Part of a small language model's weights.
Architecture: RMSNorm before each block, rotary positions, no biases in attention or MLP, untied embeddings.
Training: a variant of Adam for these matrices, 659M tokens, 10663 steps.
MLP neurons of a small language model. Each row is named by its layer, matrix (gate and up: input weights) and neuron, and shows model dimensions 0-127. Each number is 128 + 32 x the weight over its row's rms, rounded and kept within 0 to 255. Numbers have three digits each. A neuron's up and down rows have the sign that makes its largest values positive.
A block is one neuron, or neurons of one layer that tend to fire together. Before each block is what it responds to, as a language model described it from the Wikipedia text at the highest values.

Description: Scorelines and word continuations
L6.gate17:144126090131154067121093140131073075106156090127079187076183160162089136181112119132163095191137111204116117181121137088145127183135164147160106160077119165131114174121128058076100143113137174098110112130170098152056124146159118101154181173111162132211126177126107058083156158111097110124101126101177163165167154125103152107086147096117138137101136112150107113093179122161163122146123
L6.up17:132133152137104162127132112072144101143112131164135155143173153150133077137159153113073141177108113110202129098051080238080099106088170110145076145152091086091195102122113105039119106145148157156159123162147153035120165137138069096051113108105119162135150193131157144101168106199147116179116078169152153139141108125104159106123138158093204135118130067100127155111154134158138107155107
L6.gate320:131155129158155114116184158141110139095121165118138108164137125094134032156132107103169125167092132092082069090109131114150188068103145120181132105146199127128096114130088090181117147107170143147114124177162113168062139155064117136134170181115085133161134140166114088096164204094140195121079079099112139091155122104140128168163126139148210109094121151138122105120144161161183114079145
L6.up320:153102112095137094086136155123100161161173087162154157181094172137144052080148107119138095156108143117162200154085140127178124129069081172134183175185160148130137112105128155143102126096138206109164163159110200072097095155139064113125137157142149130077126131174131152139134121162053110170125075144114165088160112148115199121103149160116132177175194121107175137122146090122171142105138
L6.gate325:117148066155120131114146092108125124118135126151110157099103107123128108120144129167146058110135149168104168184152111103115144209146218144091136143131172124095121128149156121103153135156135085139116091114154083162107174135175135109136145114189126123146141122146076140122167159168142156155121134175219184180156146154124149106122154157179108108159162103055124133148084136067133156147121
L6.up325:148195197111132145097129133157121088173103075157115103117079108133180114086135098097138131173188129107124097112177130125128097118103161174138168163096194113150140126161164157113156151034215089094148089131162146105113146136158093133109131069136159139099146118156119142100105106126110148111053132157167132113114162121183107063127125146163137172078157249086158123102104142118137126117103
L6.gate348:088097099155070104148071084125107121132139151083109154103135137136072143130135079172188142155130156109142150177112104118170108191178151134085074111111082135139111144117114147134133106126102091164170125091139118157120128121120174172140161117096105181207144146064162039112183198154118089106065085158180115132092104176164104112101121139159132137073154102071117095134073133166165161131170
L6.up348:091151080109129136044108146144147172127116137156071171123152159104099114200130143138127131132129136137154132152126086120118133119082139134103193182106135096154093117115163104139156180092137116124088166109117126120116094101115109095143140077155102117123136134113171068132148156164124144117124114181162160106141111061087119082214118159117147095125148129054123071117056144150132153110151
L6.gate438:144106108180116182172120112183135098078174127117132125085145184175166116188039112136113139166112166130105084079101130185133102124118157094081158100095121134166121084153120168128124118108053113100115092129185064149135181136159134157159144096152113117124073127130119022127171131108176138141078132148158157119151122163037138102122151156130246130123128109089132158116164125097179150145161
L6.up438:173084116107090145151192147055140187118158093106142121148148165190139168092146139114131131140152166118167137112070060111157105123133130171141148116126137133162063131136144138143127150133080118142170170142138086133110167144109145121140156149109111116146143113110094078122175184145148118084104102096169151137134158130073115092129192129218179108109150130117152094140116061112213178159166
L6.gate623:151104119151137130144126124154142069154154111130082112104127135109094128179138148105094081178159146180157088144125144170126078119116132193134103141155084134139113151113147105082118085084110134130122148124082102091147172126113084126098168171083149166166124118096170117127155132074158101190155078102098178152131099159087101120115086133116166142121095100136079127098157100097086158133053
L6.up623:111153133146127102177079101090152129152135109126128122167129114078142142131147104102138073171071105146137111139142109132108144154135113137063121148152092055169105118087136129136131110112147081081052088142099152162120148150124192161172135124139111093143183128131129145153187149143168138113110147104148145111148163125150130151095126140126200098103150111114087100115152169125105133145125
L6.gate675:145144113154146170108152065149209090103186136122149210070157150134127119131065126075099151085158115155103115167157121142149119114173127125106121116064130143128135104164162134129077136139077144135139167131148086136117101111077148081153156158107122088131096154143102150070144145131124184148171140087160131083165124093150186103148189120173127123104170168117108154120118120112208113119125
L6.up675:139097134144071125094136148084104075108103120134101156113089147167175131134150078133142155070124116152144117135138114127119137181143093140089150158116161181157138154047062155187052125146142115155128140131131093134093122141183080075153061072150103151090050130163123126113175137116144105164139151120051159127122145157119168145100141105127180136046198132109086131123107087130116146093080
L6.gate703:159104103120151070114140107133110146097161116078138134077193149128104160171164077162167145098073102172147117157120115120143170171172157064118128107168083148169149165086074141078116071084111133151174136104136101122129109131126190140141063154165092132115129124064103082105166168142140114145046115094157126101166140147105120133122095148117137140139111110068117064147131080129139089157112
L6.up703:114160116164136157084160108132104096062117105125096200089175100167153120187125124130146122098091085209125177180058079124127171148120132140151112058177071087180096091107119131165194113059088143083220097108079049139167154140187140139154079118121099095088205109091124169177110123145141101172130099131133150156157143123108122092134135132112133107109184120097099144130118135127148158117158

Description: Article-start marker and scores
L3.gate15:168134105096097112091053074160142105156129086089143162117099125121140124118113060181135119176132131143111110087089106097116118136127143108061159155103161102133103003104110134141128154122122173103147154124193120101202140146121115148120111156174122164118094197137122147057124220136141099125078149149164159154165153066073121129181119170145129173079086104090092100120077107130138152159102
L3.up15:135120132091125168108130153124181096169124104096163131192175132116108131098150147089141106135091141097151039146104161138066148135081134086110127097131096112135129142096197085157118116118095104136081175108178119127151120158142108122100101094110117171115132150209171187102165137118129110130108119106163160118104127045110093106131102182150096156091122158153156150092014065165192118120097
L3.gate139:132157102112154150110133115167093143139121183059113080074136128143190146094184119144152122095156131147081109210081135133178097124109120168115128172157159145086089143100164150168078088101124096123086066100119181100162129102123152149087128106080120107128108211111130101083144146172211137159080132140138126097128091134140056126085087159091172080102147187049099170122164142210165108190102
L3.up139:184130194138125101148109154131098188090171178121111079085154135165117125152088100096162152132124125090133131091104138110159163215093130160135161117138116189131104130084162124198120099094074143133098110127106136125166149115116138163109157135144129138145179145072150094090144136133142085117075126144111165135117137099130137115136070121131137137091160146067161144130146038130122160088107
L3.gate161:138190099131120081114113100095105138137129138059132181163105135120144150149140073081203173121094178073176105084123104156143107158189153185119078121107149167124090123110131137105196084185087154118063099117127142128164126131092160153132137157068186090093113160130124120150151149174138157140107103130116100115116160152112135130152169092117153095112112149088117134101120125195120087123120
L3.up161:172185152129105113119095132108102135127128179117078162083168124145100102135113118121136167106096093157196118135138130074201121112083100154120146031141082203113072134159081144125134109091175124114126125100128137180156151110125138197115146113109070133116149176086134138097104098205097094105158133134100084127105084081131102066060088113129131123154159086139144135131097072139177154093157
L3.gate270:089164084148094090135116126184110145074118190073176124159163183145041115099095132136121108094116086143138186081136136127132102193150106061112120145067110126129191115107116104109111137131139112157095127121140110104086173127136100162118091079176124132132095101172145084079126134130160130096156120148123067123124155095068103066098061182205116108119116121176102105129179134101146063113123
L3.up270:181149118065082100121158158177115082121186178168172133146133079123158131103187101157102175144102040151121106160129090138161131099104167121153143099161090142140125102053091050138104073113094155128119164114162120113117145126189089162140086140083179160129145138114125089160165110065115094169111161168110069109179140159121087058123113165156064139141175133118117079129125134096107152098174
L3.gate297:042084168151092118129172154089136116112131199126138154119105167196138140160081126184144073147101102087090097117150181109153126134155114071101129147106166188163108134087162121085102106139132072164139093095138063147078148155092127103150147185150138109132149140072118084127101121152104121145120178101160129131120139103141151096135155162139131103128143105125099133107122133120114114056127
L3.up297:104140168148118115169159129054152158115147193145130169069104133177111126171176151138129170116116068093162142103105161162056139109102125150152144091116064165111105156159154133158129143152133176142111147120107063177125186091100124138154139140113131057126131156090102134108131095149097090093127124187168187222100113139140096133141109132140109149167155087155127053149164120140079092079112
L3.gate375:164211066147130175080104121158126055072150185097102124093125177148131121134125113139188181163166131152153062155142127117174114163116143123092109156122134145133059108118141147167162097119129121059123161113167101136104105121107128174137146153170092123165021135088138155103156144153131090191143109129152166153090130127124118056110163163168146185108138099122070146131160076134124124128165
L3.up375:160170125148119133130088162090088049124135127102109158122077158102144094164163104178202149149146124128109111169071168143110122146125130120109159161134159184122097178064171168191137092112105108101050133141079147119144143080123149136130117160182076100128098108132085141002181106140113095144092154114159136097110130125134130103068098152109167108132151180162108146107163117150142152121116
L3.gate588:159141088116152071127140109179090143128149184178140114069182185127116158122116091193182160083123055129134138160140096112186105147137079109107071124132130097141096090127077134093211126142144080126137126118113148131092120059138100182172155179105156176113123104148111087115108133087124073182120157126123146118216159204068120103075063124200115115164194109131124150110088123100108082126180
L3.up588:165144096134156113127094156170075099126180126134105131168117154106112158130124128083144133140203134071058081118143164104089137142072108155078145106110131049109171082106118132139092149116134158106153104158187098088103140118079126137131099096188120088145091143171117112069093170123107118149164161144124068130140171207148073134108089072122113166088158097114131105100099129097118112129159
L3.gate600:153086072161165093112100153200110138169128183124108100092152107135131150120110122085157115145151111127140115114102120079024140113126103107107134132092111083165146099120177106116115141037142128116136156145122130149075107119135177214130140089164104180144083092146122135116143188106145142132154146103181145137126140087075095128085111140121147106126123095132195201144148113168150067179115
L3.up600:119127168157056156125147109115153074139091101089088082142134113151123126113071150119141070108104144058183120101123108144064150170122122104105157093159103112179109145120127045120171103121100062070154164133083111106170100092140132059124108144105131224132158095148114073083130166173118115179125071110162088065083127104112141072125120093110109110098123122076096129120187121197137166067102

Description: Section heading word endings
L4.gate37:151119129134155155125080149134098114089104163144133122135096166149117070101175139127166131123101149127142107150072076135170119189109084160123177063152109133147120178098144133159154114177095132141156138132076093175109131145116140181170142127111180112116160075057102094114128170089084128116158164108132135161133189191156154115105139173118095155157214102114124124127120128176166099170149
L4.up37:108162139136162101168160208084124112134097102111162106176158093180115203106106100136163103164113134121093116118145113130057100165119091113133126096145200113136171156127134125146179118128096126139098159094146155122194106125104129174115126177144055144117142140124163059108150122112091177103160158152106127107176137153105166132065129163118128101135129116188116081094068068113179208203145

Description: Mid-word pieces in place names
L3.gate126:128053146136132142111152087090130070129225142216141145202162099191185157181119173148149081162089178064134109067151120097107151141151128140125137152111116158131080148145083138136102077199088192137159130161081101114138129118113094093112110166134118169185064129183172122112127106105133115150054181146136080147181165194158128106099173155089143081099126117110145192076099115107136099127188
L3.up126:103136102115101136163174103163149129096132132140170093114158139119076147145075157121160133134158120169063151156215092134169143104108033131086123135127139119122115118076058127116130128146154179150140056141117053124095096130128129148106098186160198103189108142161122180167129128118099174122121145113132148128057148138171145094134101141127146206160115097106164118135115114119155119106128
L3.gate220:118064086102137085168107098213168144113124117094086106105094173110090128155130093102118046127206172092075169085094141120145107207083183135142161226137095163084083041114182162133161145119113126146105153135174120129147142167090132166132101137079134130141117144142119129075159151123132137106115102125147180175115183091111149120168077119171168081114120086153106133122085134096149040089132
L3.up220:150124143103122105122163144110122072157144124139124126136062145149185130134110131137157117081189152099122121121155170076107125106114156061171136141156042070114087105119067155138109120142104137172168105116105133072105120134118182155136086176068122125150084123124139137143116126087212169135175131147212114109048168128061134112112128102089137135100108074053094135111147157155142111092181
L3.gate374:161116142117093146158133081099073076138129127140085108145135224136080131142099131160128122078125107115122173079143079134123091127152129208102114116136080121076071128157123127084148133143120088135139126145120167117177102184139155128089112163110097138156099102158155106111087113107192168111112149132114106149146102121167108169120100142119170075131119184117105136116152148143087151122163
L3.up374:195086153124092089139205085095166105097199130122126097162127141158156163101151122103137145107180124133135149067161186147083073135088166117149139110087121097137185123169091196084190075201103124137173147101104113154121075117118150126137102150108133110068128166127097109071096064141132131119162129111109087094117167097135136182143090118128111129112178135090138118121141147125119103103102
L3.gate384:080104159110082110107124102113101111117163108196175137083119197153125076073093136125111074099158096134178148172214098158077132128142148135121086083085045128091158153084088192096145083142122152113100115134127149154076143138154198098134195167137132122133118129150073156131079115108124093106112195117120120171147092151109108175136074094099098150114161152077169149123112223136119088092098
L3.up384:111088188106101130123126142117140104157141123122164087127095131158171096095193142105137141077158075140144170116139125129117132126085095172132114057095116129149166123107132138069126098145119125098140172154105123195068122143114164142108153104152156099088127115158079160143143115092137088121137104085105154140198078199100136161180109129119086172145157163191127060134177149160106133118135
L3.gate424:069130162088123153133143164150135074083197108056082125112162101148135099135045127100139149136131136167149179100122155109143109169140141120055090101139137086170143109146100182085146111153144107152162107161140114123142159174129143098129075123195116129171150130108087100069095108137167156119131151097119137089119131087163129178183154192111133168086141160103107094087110197137127106096106
L3.up424:104126133115079142209161121151129104100246158083086121115146115102123101100094091074075147113094155079148164058094102129195120132151143117117145110154207114154162155110131136137148143141090127191140138187105139079133164180128163127135120142151136130167138163149167154080118122158136162093110091120082145082082122120126107141098140178071117158111130103099084099134220120170140150166115
L3.gate433:167054063088162107104154123153097124121136091148093049153150116144155142109120118118082130086173070188152139161148104149089130154130103225089100165044087106165135164212099127100149108145120143118152154136110091134102152186130115108161105145111097200124078187105174107107110123061124211137115105090161095170153211177055107172118136148111162164084129110132104137097153170100105150193149
L3.up433:133114159080086122136175197164120061162103105132094054159107140129182177115093137088143142107174101105091108184062151168137134131095121173109173123098139088110087174112093130131130171121144118064158096119157099162133127217144127137142116131098105140156071147084149143135115139138216124141097129088174089162104097117063193145110135159095140078168121141192130127119111163136168148141136
L3.gate441:109061129128141083125167096185138119168180205189141098155106154172133124117168151132108128144153121105140163120138081165089087157150138154128074125076088104123161171149208116105231117145092087169067138080105093097119099171126143112148077118085094130108112116071127093149083171125152182116065101134160153152145153150141064160173163181162144131141102105121162123124102110029166154128160
L3.up441:156133147092114160121171093102113174106065070095121169094183159099150085145120110144170126090120121096155098070175139112095116126128062133169124121135165091134105129160151130140080151128168133243092121126133120127189105125078070122136176114131111143104107113186159181107114128146130083162142122149125149175175103100168085130143175138203106165119126118133101127128145131186121113168138
L3.gate591:191096055162162121141112166061070106075167156121110174084107134102200161159143146129161123163196204113115107094153185123163112123079126126116143191124143143092146082135119098153097148150094165159150099136165132127108081173098075101121100160141147158151097088129149088108118104146175096170127139090091139130150196132134127138107121096127126109122171185192146158096121118159094104141127
L3.up591:099135129128169129115121180129106077133191154086162079138168150137133183106130145189186096092125152063136119162093152134142154139105152151150081161118079105161142181183084115066100102142062099064191038096106073105184129139100144144134167103099132092136144138085136136108153137084137124172126133130109073103096112155092122165132098175080109106146181077140119088145100086160075057136134

Description: Word-completing subword pieces
L4.gate666:088093132095120113119160137129126090125098138108150091139156144117098126110092159087108087137127136100158172150170127109096129136082103132130031122145164156119118171104158069138144160127126153151133078140128152136170076137129092151131167201166083098105126169186140039094124150077120194052176083156156092148128107141157144116185164133105128037134187138154115159081224130114125106110135
L4.up666:074106109140114123125202092149134093129079126146173119116091160149160108106096151117142166169151108111092189169170092193070196120162123134130134157100167146126113127153135167112155150120098124152105124156133109118138137103120140151174182178088082076158146142115150111122195126096139183169157185091110114071095143161139119142080099108122137128106121141157092137104172145087118124157112

Description: Heading word continuations
L6.gate8:127134109191069083154119138159136091090161134130160141095134187085115086183142098163184080144170153132114126137158094132217120136129144123142089076123113089124159128063088127138094072125067109126236142097127130133118170128059106159157114145161178097148139094157164119149132150115101082101165162099168163152106181117083120039089198161175127106133129120104097128140123102174152136160097
L6.up8:128057122117162143157171067095127147163084121136142106102081141190154129176079156077099158160100166135138128228171139162129146126118125162143137112138092139088147117124166118135157182169089145117109085167080093161117166186167075112076150122168178133106110163124082087089040083119035097095099073080100148105113159147079123146152109066105067154159172127183144160114124150135152088123126
L6.gate13:091129169126103161089110099128154105110076110122125112135141149152095130153142099100163153129164119159100101128129153136093137147096166152062106115142173129191106138149114128153191118095086189099205083098171177097122153085152084095180094145103228150178149155139146157154197170071095080184160177091140100166115121122079159119128122186137161115112127114133080145109127124097146126171076
L6.up13:127101132088149070100103127125086117094115060127103146115149109137125083195172075115143117191053081149116129130147138150139193091155096094190128118110107098173120165090062083157100154105179123150111181110126145185173169148107148147147174109097131109104142151156052153173124123049086108141158058244179067186145165173157172125126170134110134121177153098138056108114174083160168115136146
L6.gate233:179118159123128099055134138146128083142154112135213125154207214148162136149110120116145150108138117123140115111106095181114103231086107177134071119104126127150123143102149157103173056182165100173125159141110066136158147127106163203165158194118122156145069181089101090122142118110066119145101131127101128119207162137058082153108119151151144139078150131130185177146125117207149097176112
L6.up233:122152069152110125136131139165118112134062106123137126132104092085156126108157125070131180100124140159168064128101066147142146113112107132124168118075140112139139149121166129109184153148161162101144132188065129208138075121064056129116124098120179101138126147109110102185177089169101113175093096107116148160122150154114147116145047104103124165127123099085128128096164121149141197139141
L6.gate331:117091138133154149125128160133117095152188117159180125123092167140105146111148138142113114182105081146155150087112099174113068150098113103097091151130087177150156112089105115088196109094120115110116077148151120114118194205131127146160077132127152153144068185093063148166138119158129130128188119102133085130159163151111148128077205158118089209090142079123113110124099135121149084055068
L6.up331:140117178128189141150153167097137144089144120212150154141097170105085139142074157104108161164158119086119195136134149091110161135119112148115181141123104098149134157153123119069139152085147162136111096112113145165124144140144106170094127098150158222133110153124121116124119124108105121141167050111070129144157160152103199127051135164115077190158165122158152135150124090090140120091159
L6.gate395:129140122207126179167166136123132143173104116122127143128116164093115092088188151140187126168108162074167158138110185071162118156122173158142136122104143115141202100118154120069162132065088157124197091134106109172155129166124106152183117132085176068108115121083141130087172066090130096152167149096107132120134162103066187156153114151190095108137131104075125163133143109102166080090141
L6.up395:145127113171114147050143127166101102105192138110149140146094154147161078167128123118172151116128137208115046165136109060151088147169100160184133140151139050160112158089112106102144158139116160114125159164111156127093146136138113107124058131142114116112187175119141168160092134158158151136048206124139109068150109089159130140109096170129149116156134150047105119191138089127222200159225
L6.gate451:091094145122081142092152148151117127153112082104165132090141104153156101114181110129195078182093152137126111134096109120174074144105079154105107131169103085068190132119086154099172107113179084102145094114119139125156136091084126142184116142147116162207123152070126145106168119160089123168111140083118148125111144141083102104053135183131065168123099080131137103083123113135121141165111
L6.up451:106144124052137159112169157111147097131113167152140072124182136103050104193180150135150146168174144091074132114124163120100105148159114123127122135145118109176126132128097155120128128123117171112169137114133097152135121138110131080123151172057061112163135077089153138105143153136109082080108084129080111143088154112099157182145141105136131166137180108120142174129168089145121110168148
L6.gate482:130112158121174114131119096135111129175107109139187182142109101101152119116152119112182137118126112169108135106141111115091145151138086129146129112166148124143165099052179131133164173110119159137143227113141106171127156181068139189163150188112163182168114126107139046072204126110100115128156090133149136186169076172052120170139164159124167091183099087110164061163100188125119145125152
L6.up482:149082146175060107076159081073101087154126112118124156126123130152111145085117144121127155171157189106138125159040117128166164102172119173214109106118116102156094145094130126054160098126113136148175150152118095191127125110144160175126168120193145123069127140074117133070084106072105065094216160006146151124169133141169163092132118165086108164095180116110129151128106134156183087128074
L6.gate644:172064091093138125107160133162080133152145182130140118129115160174159123138138139153164099149074126107174084076148146182091133154158115126089147152131146163151107127168075122145158131086125102186154101118119124096157121117149071189155128178165165137136139165105073119100166158129165103144187115129074176111195129145101131134121155170079171139112129134181100166128102128113097157146080
L6.up644:140140141121108112106177130129111053042128123109139086146126106105199153195181154128116109151039082110148117173107117127124161114137115104152090160104128042120146152101139076095147097130137121086163132146172185070049106156119136135101093147110126086152110128100156135124163107126120155108117114081120170145173135141143114124073128148139133082126163081119129132143150130141151088171105

Description: Table cell pipe
L4.gate318:153084163122106102151152095090162159118155132098100117098199199138153077155124087135246128160165175153183177095140103134160089130105117106107124093143155110111151119141093156074157157160117098126153028124163088193160169101112111118122160120107166137134172115130103088147099147181125146138122143110129167108093109102117096144144141123118123084118184053129104111102156196102086177153113
L4.up318:131103100073121136112139172167139143124128141137079050094163160074148104121102147181120079109111091086132148081156098140078126132142104168087130142107131143095072128153120160074153169115102106144096103108148134099095162180089116116144139127092097149116081139136130114147142117115169073118134107145112148135107108164142103124143101128121070115139080115124139091075113208100103116129106

Description: Word-initial prefix fragments
L3.gate22:199084142147133120138161096132073128099155160084113123104164120154090141094132091151151154139079091106128156171106123166174112150093128182086091071092124120145135097154130178137172131164132102112126146133165084160149100090167145185085152128100114106132193115148087127125213172120087143110162126164126114092173099118102191147152049130174138143147168095150072110149088106152098091128099
L3.up22:129121161166148120183116126115101082100112138173115140130083095087092104130166154108151142161094141141096086176156142162109137127111119150112111112172110122109063120087139105133099129073121143083155163130199020145109101177134140115080106114122127144132117142130087149155165108176154176068109109124153164187125077080061112103137084096114141066151136125123088088149110140145132155080081
L3.gate192:180188094095115122133114157119153096124154138095108101142150124148116121098131162131102062142079100103115137145168114118165172137126119145090079079115126144051160209111193127084195081118169114089165098122120082121134112111149172081104150133089171147128124134127107179153163125149080148122138135120181193145159106098079133190091113086097141082177095141140149117123180125131131088120148
L3.up192:114181082175075108125112124138124097076183166124134093177102073127131197167161116150091120068114122147169132137125172106149147145146134151134063102074063149129164170140124160098145099150110142074133139140179143090093157153160100126118116103145139148138199130112183149115187146086108119170097112161136171182091087187119117123116181183180134112107100148206125131095120060131118112140141
L3.gate278:106128119124101138139078117163113149115089151090152142120114183111145076164113128090144099181100081131058121114149138120139095172141073119114101095128172136097119119118162116137131210170150169118135127124120147172141105080102133120095130148137120175111133124142135074109159118171067125131130108099137154175143188130160168188104110109126128117191136092151117108119134147128105117160136
L3.up278:141094180160169174114161149090173140121172206077063144191178092132072186097143127169108114139137158151165108126147136143113089068170091146105154141143129107127219162115138070147193152103059140107137098110141141124101082114133082093142138129150128113159121071064116120139167173129095143128126161049108147148083133071104155122151113132170115109139152060122147134151084134177182084109136
L3.gate321:182150123172162106113160097159060133110169153216127086175143104147090168121071136130158166146133170121127167146142168058197114199103092115139114130124107182075120138127102137077103069106142163082116140111155127183096105130121132138079133052093132118112128079105127108161152147121148134156081160151104185094099108094127173114151084096097138118131149147133175137106118141101134106048095
L3.up321:185180154132128104122143162124135176141174122157091098199113114123087153121084169124098203099159138109179154122142144114160108138107112187130099121137063111068130157136145137127200072149105125139129111127183115171069096147125149119101151095095120058089116106101134180152131103136166142113124202140098142071111128137101163118141100088056125117137133097116193140154152140098137151055116
L3.gate456:133176164154162149134120103138074125113145091117134090120182093125128120146140093121161170169115118129090122145081101109151113179095085099126109085124038156175125157125123115091185119163162156124111141136191158117132162137163134171157109124132166132181133138149154175122159117147133135111113137189148146109114200097141149124095111171117154110143133115152164151123177117059154098087111
L3.up456:145114139136117168121090076112140136144169143095068021069146141119117096152143120142099182149077092144090174097162159104158169169092088173181175123205084094117125087108129134156099136122090165149093079117101093126095121148099084144150095118198103112137138148093147157097172117076139092183153139128144155107058131103142146171122077154122185044133130136155138100116132101172114109091104
L3.gate558:131148099144105157098122092173134078087151166153144102122077094155175162083162160129148113098080123153085122139232127110154143141074103112130114114085136094148135092114109066130146179110123132201222111145176162155125123178131103155135131143135130103132095110110120090134095113095154097115084150057154161099150148141090118182103178162079172132116084113094168135134099173101206135129106
L3.up558:135122190137131160136075097102098138129153156106123099092099122179125149082205126154087154141150152084094167211137124136154132115084106123144145144124161149129180134126113163135080113059089175067037114123163111103086142178114110161187170103111101180096102143165164120106130112124134090138089098138137153129137145149135113101092137169137043141084112141106105151099131202097168131091108
L3.gate602:140122079184134118071146136122137038138133094194147117186123122102116149116138147069122169191151127133110151080185143105130155116102098115076100136086160124141126094108106109144140117134191129111165139136177065124138133152091092163145117202157117114116123166098107112116071205127068122113100086095173110144165160138149110126090167168151134136094105089143065177093179141098179118121156
L3.up602:134168106135113088126197142181126103072158073161129173147112119138165153121170127112113127200105157147077141094105093159123110148098144114125081112087097154159114110146149094159113153158126106104073163158106037112080200127068114125113140156161169155073145184072163078136104143113138145188034084161159120089114133076157142077123133098098151106086132120117120142131165163139155089127193
L3.gate666:114080099118170081176063082118133111098135140138196090146111181133124169072094122090194129109104124088139148123129093181096127141099085137085145123149168142135163105123108157158103158141115139085119133147119097145125150122064131077168106187084094088178175075137105187119122109076138145091123101153060139185125108077122165101157149190108125186158157131139059134121041148124104111176055
L3.up666:111082108137145114156122106107064178085118138132081093111097146139152167121080115101154148119120159102073151115169138121078110147093127085097156151099126152155137059091141174128082136144122157112147109115199116112055152133105184116143123141139128143151087074146137180084070104090148113052180134184038135160187083080087177128169155138135135145122080172160083132126082138124116106094131

Description: Mid-word nationality/place fragments
L6.gate57:101122235148112129102115118111210130135130146125123112128095202098166096131140133156143123170140149132116126052131073107119143134133191183083129116131213154159123141107117157120163158095191094087143143112123078170134141160160128113180124138136119127118073106157064114095136173148124150169135126072098183059234172058137166113168132114151121084094108125162111090089170163140141124091160
L6.up57:118105096184086159073185185183141095161127137107088191119126098114125136167135173147151132157131119082130109148158110104096102136059100117095127129114136071149159196153145174162132149133101109125085085122103133116165141117156157067109175140102079139112098111090153112140077202177077167122098151117112138066075117156129047145157124151112107068129135097138117106110156188127125114133131
L6.gate139:171134125139160096132101127080082116192182165144061141096147121099094112129134110141085125043155152090081146129132177146103165166108089150157100150145187175124145103132104109094207190141158134085114141105149094118139181168090112122101118118102113087081114157150102132123138170147183162151154119123118128120150169108106170087129138092166177172182079113158100136105129168110147172056169
L6.up139:195090124106080138176179088137161135148151127111117118166115133156088128164137216115103143190152128122164119121104122107124099108068130169130101117054121126116139189107076132124167067099152102107159116188109163142160102163138127154133171134086152112172106113141160122136125150118185122068098146111152176094025125125134046151136177091118152127080180137163106137078113137120132109121133
L6.gate311:143127185151061125138152134179132124123092170107091123194103111181140163124122172100116096134107129123199094078156105139087129103100128105106091161131086107111150159157162067104121151086145115171081077154153129075133101152096160142147121132145093153126075175114128117121119123133163192111152087112107148111117179126071050197127145154145161142065110174117171162109100233095159141154161
L6.up311:171065171162116091120140092115143110189181123129106111084116075157087142148143156141074181147123126102145107146154147138164138121117112115179089165153122084132133124165088160143178151077157124123137131117117100138118133052155098121141088128109152079110144110068114123178132147131135150128128174104093188084122157150136109090142153101153114126153096138148152145114150148081117142115149
L6.gate376:112156116141067130113086120140105154055099150133112086118079129119174119075150140178161108129108073112126139115105143160104085145128087174110155090151159109135199092134095129117128152081105115140112156136184116107140129172110171140125072122151134148097052169114126119074149092147121192083116137129113089124157117123147167111133129106158192164073078146143139100186149226098115086136154
L6.up376:081157149128131117093110121051163076170146155136151109115117135133147077092199161126113091151159145101140160048098126105100109142142184103114105091162067116102152059129167152161162184118156181150108104165070116150139136135048130096070120193115101132173091156175080123126074110180159121105111126119062094104076132121116136143093148128144116126148112165170110076147162176192178157118109
L6.gate520:135159151174169083111155135131076162079138158106130104142140131162123066134164121166150150122087124137176146133166160104141131144191124113140108129074152117174120084104141110075157175070155142134082074110136166095186194125167165109167122060104118126126115168130096153132102120127133124117136084118077130100096142162138055094077118092133063123105156134131068078089126136070146067129087
L6.up520:132104154180129123099146053129096136130115120089137131152181183085159147084197157122136115108145110127150119161162163106051138121124118152198074169133147115091125157069181076121140154079159120129081122129137123074112158135088090097163140114111114128096205092062092114120163111090110177103153108103191159138135141125147095173119106116134119139106133121150127132159156167106168088102142
L6.gate556:123081116174132122152092112136109105130166156174169115145245212142122177168134099101129110230121137073091139106180085146120074170129086112076135107112109145112133125126157136053104124134087168129101135097169106134125134179082095087164084148146097129133085105120118094093093086122110151164148146114106126118160118113111186130116105165131119110119162104170181149103145140122108131107186
L6.up556:129118093197117155138034139101127118133115124125128077118179127181160068108110118126147095119129179149114107089119162138130123126145092142088128065132148106058144123143097111120154155123155153169123134123050137132137128099101126167127130134096134104119141087191087137152183088178109132170109103136091139156127136153165120195135115175096170116094097139176109103148115091142049149157150
L6.gate613:155123154133160107094114049153127131154191130163174099152121170119145173122130178121165194172131144138153105186126132199111100157118151092095048122121162118099173096100172108133157084075141124110136154127154087112114108157139076100164109176110183090087063183095144115131150154150139154168069049125126128139151146076155148148152115150132138162058169082190136088138154165109119119063152
L6.up613:124150190136145143127218111138105109163144080136116104111114135090108127158116145121148103165079167160142116145105129084154163136228127086215167090143101154099090125056133119118171126115119108135179123128132109049174127127135138158157121104120129120090132124096139083100141149100065108156114155154119129115073155131188133177115177108129113178124168047133133114161177165113111094100103
L6.gate680:172074172113140083153151092114097108123150143168088068121120139195119120151111154134105124126135152163174068142179105080156136153161120140065120126130133154125116127117067162137124136144148099154131079113118083123155132105138099095205089141212085107118109091156092170084127154140102122123132104099087150170133146115115139192149140069110142128124091188130098129070162143164135177122214
L6.up680:123148147159102162059171132101164146176154156142130145152119146181101139146147190137087068140127094137128160154136122109059155155111152174122162130155102098189115133128173107111157162078132169064138108177133104146117149172102129125104157104155137081149129128054090119130106167077119156121112165138175103141156127165126216155105155146173122098099171084075142144150119184127140100151098